MLP neurons of a small language model. Each row is named by its layer, matrix (gate and up: input weights) and neuron, and shows model dimensions 64-191. Each number is 128 + 24 x the weight over its row's rms, rounded and kept within 0 to 255. Numbers have three digits each. A neuron's up and down rows have the sign that makes its largest values positive.
After each neuron's rows, "fires after" lists the tokens most often just before its 100 highest values on Wikipedia text that the model never trained on. A number after a token or word is its count.

L15.gate555:104114170137109132117136132091131138093131157164152109142115135113099113133082089135124158074110135117104121135157085123104145136174100149134123100134167128113086110105131135141141114155119153096063102108132135150096133103127095126093103140138139150131143114139163117159155067119146142095123121152158102171107089134138126105173127129143103108126098133132157083095094143139119109097135
L15.up555:133142126095144138129126109146181073083123110140087117143128142086115109122114096115148130150125139141164098079148143115161092148118200098099146145105159156151117144105114125109099078142135141145122113153117114104139118096117126130152119110077168150162128156141117128123139151101131123159130157129138143124125127108114148151130082107159066107104112129142155102129135107139107063150109
fires after: " a" 41, " be" 15, " A" 9, " " 7

L6.gate250:114193135139133144134110099094098146127171125155096115141122143098140154130117184078146150150100140146136037122093072152146148133127138080110148115125120120108134160114134151136138094136136108095146093120172099098135129122124097146116130120132077148126110136165103112124106078122125127080132158123130118132113126129118173124134132122129140126176101097152131146123170123133143141155143
L6.up250:105138145108100150107121091148130109131100133132106122168149107130158149136164153080109178140156154105138150145139164133142152136112135088110125105108123161129132139127142129117155104086122158113138111152124112134156156152141120130149117073150160142110184186176086102122104098121094128142182169110094124157124114124121088132100117146099129114139136135127124112107153124122138139115194
fires after: "ct" 28, "t" 8, "ell" 6, "f" 5, "p" 4

L5.gate311:120133087128154168136114153096075176161072122101116156161166138141144136109132176141115129112126134140162128148137116091129136134116126171047137131111128102146135124139130136140143160106135123115137176120108128128140134113098143133176112112148125136093039111119092107145126152129122133104138071102107119099121145141151122156140097152127145114134076092150119125153129149137139102156116
L5.up311:129169094142138112112145152174111155165117141149065142129165111132172146123097152126130098120078116133133118100104089120135134122149124149072147131134143111130117181114138107108160166140135134121174122065068116152105174101125148110111135169157115130134126159149097151156162117135124113122119123136134073137121102121133131126137102170171168088122127113095098102139152143157122120141106
fires after: " C" 18, "b" 18, " b" 17, " c" 12, "c" 7, "h" 6

L7.gate511:118160161082161164165127132134146129103109125155120110131100106087103153156178142159122093125127085113128116115144164118131158119162141088106135156132167135115140103084126141119099136142158131135173100125125128118143097123161166138119193140117143139153120135164116080097131113150136116123122156132151130105178145143164129124116110085136135131125149151123160170162137179132128142121122
L7.up511:114151158088149149143149137113172145113079137095049134138122120138144167154090123106135121143077114117131087062167107097115130150092169139111136126113169127135140147145178129103107125158117132139162104124155111093116122149187115170095140125112094168166126115148116100120099105122139154149093098125126164147093091125132107102092116136167111107143158141133105109171086175120124140101130
fires after: "\n" 54, "or" 9, "if" 5, "l" 4

L5.gate487:115143129132119150148119107147106150145174112142103143149122118143110094124136175148125101135114141140131134174150097140146151147113151095122146134136118118147104090104183112148121127109114104103152129113133142124074151078136126125103132154137128166131107128132139100151114156096156150145124123177165152102088097060116129141099091165137128154137108131091114120132162146148124108162121
L5.up487:123175103108124150147113141141135139182132083096101161139162132122161131129148134145084122129083143089128098151140122150105127076103133078138132109094098135137150116140162143128110103117104166137089146112093135170089166154158140162143142126094138084150121147172140129100125119103147123108137151123121125145112124120118118128129096133123122135103168149130098126150072098147113155140124
fires after: " c" 22, "r" 13, "ic" 7, " C" 6, " R" 5

L7.gate678:132130091160120153109128088109108141131117114160136157103114124147095100117110122105090124110061150137125176100101108114121125114132106142127105139091139123108153134143095128140090124156139146105065160097141076099122111108139137094099088129140116098085158139159128107102171127141146117115106118127150093112133157170121106151143130136089130121092135091147136129140113144131109102111107
L7.up678:060146109128117161111129120125108168157088111159138079109141129133159157133121123147133118110131134091155130143137132095146105120110158138125152115197076130137122119118103126117122093159119141114134151188113146128139152129146137143082073116110176124140141135090112130146070154104142146112100092163140167084109153118129100127136089160110143107144115152121124123153132143133103085149136
fires after: " c" 29, "i" 23, "en" 19, "ic" 7, "I" 6, " d" 4

L11.gate562:110115124118151140127130150105149173159128138101160120141113123149135148129078132128144129143131116124139131089149122127176188132162132146124109146142137125124159116145134094095100157092102125116133147155127133111125129147130137167067111133124179127139131086173135130141157171123150107181186118124150103124149111110180145142138116137078109145098109134067133120102114141129106136105127
L11.up562:136126148185108145121122147149137153114139177156100123111104140070161092155135092093133074156147047129106145113150105119135143123157121118132165161134164116115109111112151093111118144108152096138126122121154128131137131130122158104136114131176178144117147101106173114115151132125131161127153110143135120161134154129167139153134148119118125153152076181157147135123124184148128140127120
fires after: " " 19, "1" 16, "2" 10, "3" 6, " v" 5

L13.gate482:132130161130123134122125115142130144170124164162104153118085147090119122145143196146139106102117130127119110117200141166129136136090118107148106138170173138161121151126105182137108142141170103107115155156100116133123117094098085121128106169160128157143139090130103133137128115099154167112114148111103058143153132117133111077139137174131134152127133108164120168151161131150141147119130
L13.up482:136124151052165116122070106119130077115124115145105120111107138123132150154082129134128090122114149143106123099100148135167128135125158126077085142111186098130124125108128128125133107144125124121129107155112122134161137142146125133136130127114151167152154177141078105139088141102121141139148127116099156140155103096134121117133168137149120113093118141126137147130147101139130151103170
fires after: "u" 33, "." 13, "\n" 7, " " 6, " a" 5

L7.gate54:092146147164119106149112165115139136136138092144154128121120135097140168126062119152145109107098083092127108149124157131166102140103100138099071130148115103123128121085096122148095136146185149157107110139139116140121143115155087113152146184153141140156108051171100180097105101108122153109109105099161117151147116124132082115144152129156106133140158151121139102150148128137150144083160
L7.up54:084162158095130128149156099128120118146159090113101119120154063112144116136117144078101071174124118133105127123117116205176179150095161103089092136107121141176125111138133114122138133089113142122107096110132147089121095114138133126148146150149119102144142102126089141123148112068118103116152156136143105153124139131109141142156140124138143109147115126125154066184146133088117113104154
fires after: "u" 27, "est" 15, "l" 8, " " 7, " p" 6, " ex" 6

L9.gate134:138136089142131151098110149153124135129151127107109162119164153093150169104108120093124161133110174132150154132145123115141127115134181095108138178096139144154131117135135095186113091108127141142147110144149156125132160111125145128137109133090184125151132112135122129093140124067122126192153147116130099150115132151129132156136134103110138128110142077123138155149114123134136088086113
L9.up134:127121135144163123084101163139137099111118139114141135098114143103151094092108132153105116172122128088082129128131140138130110162143126133160108127167204153150136101112147136145124085156189098145153149121098114149148101100099136123136136105160112125154184130113139096118125126120112139113176115123127104163153140109118168076138163155118157147130142140102145147108116159104117103082168
fires after: "ran" 20, "0" 17, "." 16, "5" 9, "2" 6, "1" 5

L7.gate234:105133137158082150083119144181139131124106160103128119115104135122128083076122175122113146111193157167110142125125134112187131098083148114091112129151128144112151155109160119117050119129105113129147152094146129117132178064097136123110115109109137137093122117159159143131109143107160117112113111098123109053100069137089138141077124144119146106110102138147130102135113153143155088107106
L7.up234:107117140120119163098106152129156175159108142112113136131116131092159070139139133156082148111143147132113123125145125133146106094096154127104133137140153128141102192148139142117135132111111108126079154094123127132130187101157160115107094093154128141130119130124170122124087125128113163152101162131139131132078129097123130121111128124095133132119134091125112108108133160139129122151124
fires after: "b" 16, " C" 14, " c" 11, "E" 7, "B" 7, "h" 4

L2.gate595:096111108106141126159158151130127101129112137150080135139137119127153132102122136112103151116086150103186108130131099046140122135104124125139129145116109169146098160138145147153169089164151139140092143095119138122126170114111116116125170108168131121127140160101182116121096184121113087134117084077099136091119107116131123100138127184128112115137131141192104117105102142112168113097136
L2.up595:159156091167159132145118157152119155143144157164132137155096092081155102118139171162139134151045091104187091123140100109104131118131130098110113120142124137132121140114116144199153121185122182159112099120123126199129125167160117077100123097154134123124102138086140165122127131124130145132093100163149120116135137126108102114127107159130131135122130115126121105134122176123150097097088
fires after: " C" 17, " c" 13, " N" 9, "C" 8, "ac" 8, "c" 6

L8.gate499:135082164180080135148102130112125120065119121102135121121140076149109110092164129122146150136155150099110101117140133120143130158122093124112123128093094097136131126094108143141143154117149150154142141154148103134112107105107163158135118157106115162130121134148100118099147126128128128108110089103103147114116146093179142142129129121121090103163137144125121112142170120104104130089179
L8.up499:133109132124139137089146144095140127128116157119134124142112112129109124090133158139118093104181131154115178129099126165120104124120125127129085128139139145110128135145135135080178175141153135115142100098131086133121120115114116108148107168103131106121087128128110118155141105123112095080141129127113098166143130114131095125126119104143090168072099128117098091134107142093127134130123
fires after: "v" 24, "r" 16, "ig" 8, "is" 7, "ud" 6

L15.gate490:118073113104197156144176126167125132135131135131140137131116147095089138123091165165115161111101092120126120097162136181121115176109190153104126159105103133132113121131126095130160158157136133126124140168135154114131130182164120133101146119138134162131112130177137109156100136118122111125104136108164111164142117132132153140121072113178140056145129094082140097170143114135152139114092
L15.up490:132143103136120091143123160108121111127099129174136100109103151117105135124135133117112144170107106107114185110134102147118113079120135114139121085135110114130133146104159168074113061140096130123095137119139163096135066096115094108128146146081125121097075151123161163148142145098133139114118172161119118135165128127117127133116156190126124135151126124113138131140140103085135113115173
fires after: "e" 18, " |" 13, "," 12, " A" 6, " S" 6, "u" 5

L5.gate315:119127118134126153170114095114136161145135154155124128137140160137103147130090134142122115170122117098140146104145137107141182139127075087084093126139109129099156132180136157138111087140085112110136159134155150128120109120160100123104125125161127111138160133142084121110146115172157125126137119135103113135146118132094127163171115123129105151123140152112076112170096167133090114155127
L5.up315:103120144112176153156144116117169144139114176156110104107089117106120162138124145161166175098130123111140135107108119079119150134122084128166163148102103141125134169138125155139145084127107130134156114173134158134143179120168093150115155128143162104123144130135094116121125142135095128141139137146129133168158111182101073107150088118115120123141129098110099134120115148134098126152135
fires after: "c" 16, "ol" 11, "l" 10, "z" 9, " c" 7, "i" 7

L4.gate293:137117125161117126092106151126149132105130133106176127142151137108116127137112130115119138121082161104097123134109146144141117128128155096141139122132124145134106099170120162111144122136115129174164135180116120069150092102100153188119110117140133162144100129195114100145144110125109110064153089155137135095142094117110129143156073138100102172180093162145137135131157143135129193123113
L4.up293:128126127113105148086114174107146140156137144145134114122087104155099108116127146167169135110096151158134157160157167127112054142131107129152131099137164151124125117147139154117164149132145116117066116128074161143070141133120118098079160132165139100120124131165161117115125104134140100128102142150144115125197069125111106146103095130095127148119164128136118136119121082142147155139122
fires after: " J" 17, "p" 16, "l" 13, "r" 11, "ov" 8, "v" 7

L7.gate466:117146133171129177123089117084086149094117106132135168100167090107106158138136130103166121147081138134139100077150158155128134114148099106123109124130121187158133079128129131146122143132118128114073091117122092115116156136118130148116160102085115145138137105158126129140124109112103117128122119131157166118106142103138115096168128111114109175088145115150165152166161154075156155136082
L7.up466:114096102165105145168114163124104101158131139184115124186122129104127109088129125058117159149137144117139150115111147141130136109133106111176108077155114131122086134127143095167135136095131147122134128122128165105145158147123121125111104122084116164120127156156086100146134110133071093157173135114140132140092114124111167197136097183113160115134121151125131108129092142159119186123143
fires after: "f" 29, "r" 20, "l" 15, "e" 7, "t" 4

L10.gate360:147104107100115145121119134119120134130132159105132121152153089150093110133098108128183157084128122091105147131131151141145126148113110093132140080122148097160042088171118130152111114122137142138174128164115074110101160141117139124128139159112123106112097145162180143114101150141138124149183147115125134130150059067134175173116147122150121119089106138128094114148123109156132160081076
L10.up360:130117139130087063137100146099137115113139122120105122096145086146100172088174132086130117106148147121111131113138118118148118115082095117180115108118106098139124145142134130138126092127129137121130120153116097101149117117144134146159116107135149147150107114140165080105105159151155118141126158139129146089116135123124162149188110139133107105114127120110131138168104121117141151087120
fires after: "r" 20, "al" 16, " M" 7, "m" 6, "as" 6, "h" 4

L9.gate421:089091101121140139124095114108109112143148120108086119122169127093099123116130107112120142142116140089126140085123137187145098132119110102137150132095147140137130097168112149133151081131154098135109131139122085109142082136163127102111133134142140135055125134075150150105122159165154085157072128172119120122116125128125137116146175117126104110116113101064127119113145156117156132135100
L9.up421:112149150159092141098161132124108135093122104125161125167097125147099111114121106117112146120108127120060137104168144115149149132066117111128123126173124138117126114123133164113092162108122120149093159098121147158137099110147145131105084105135166130131157079110141090097114096136131138130124124113142130150072123121102113118115104162107114138115155111139077124127133091151129188140073
fires after: "," 69, "ra" 5, " se" 4, " F" 4

L4.gate128:089135116105160129135102156149146128121117128118096112131135096105093130130154173119147155130122132124131134121118145161136147101106103127105130124134161165119120139125112124088127086141099108155145091127126148149130169096124112149107104124150149120105111135160112168111106144127139164178148151125181115147140089120087124144179174081170138156128078082177083110101161120104146131130153
L4.up128:098101137091152125133113174124142125117153141134115121125196092108100122157153154108139167110124158112122149096084126169152128091139133107121131117153150147107122103158136128097091125160097145136143098112103155157151150078129129139148119132131171129112133159180141123083125123130142139150137168118171125163109102131067142148133102098163151165135129096145105125087156119151140130127146
fires after: "p" 22, "a" 20, "f" 13, "ap" 9, "at" 7, " R" 7

L4.gate21:119185099117094102143099123156125109121108148171105100167136131193147103122122143091118164141131090125142109140185082149133136125107113130156154104096085132153155159183117120163092131170122126133117150126126135149102142141130157154136142134127099125072124124129146101137160140125137107155074136159135144131134151122135185128119079121172123122146147109152131100159179156150137082125123
L4.up21:127111090127127157137115124131141127122116093189125142167109136131118117096118162129099140159119125119122141094141140187132113103114094122113137115121136127141133158162120138120135181124119156084112140109114096127132146118102117149151108125115086143092171147113114079133187126137126105035137142183113125129150146104139118123129104142112136153091113093121126123143127170155100122091111
fires after: "b" 22, "r" 16, "a" 10, "c" 9, "h" 7, "v" 7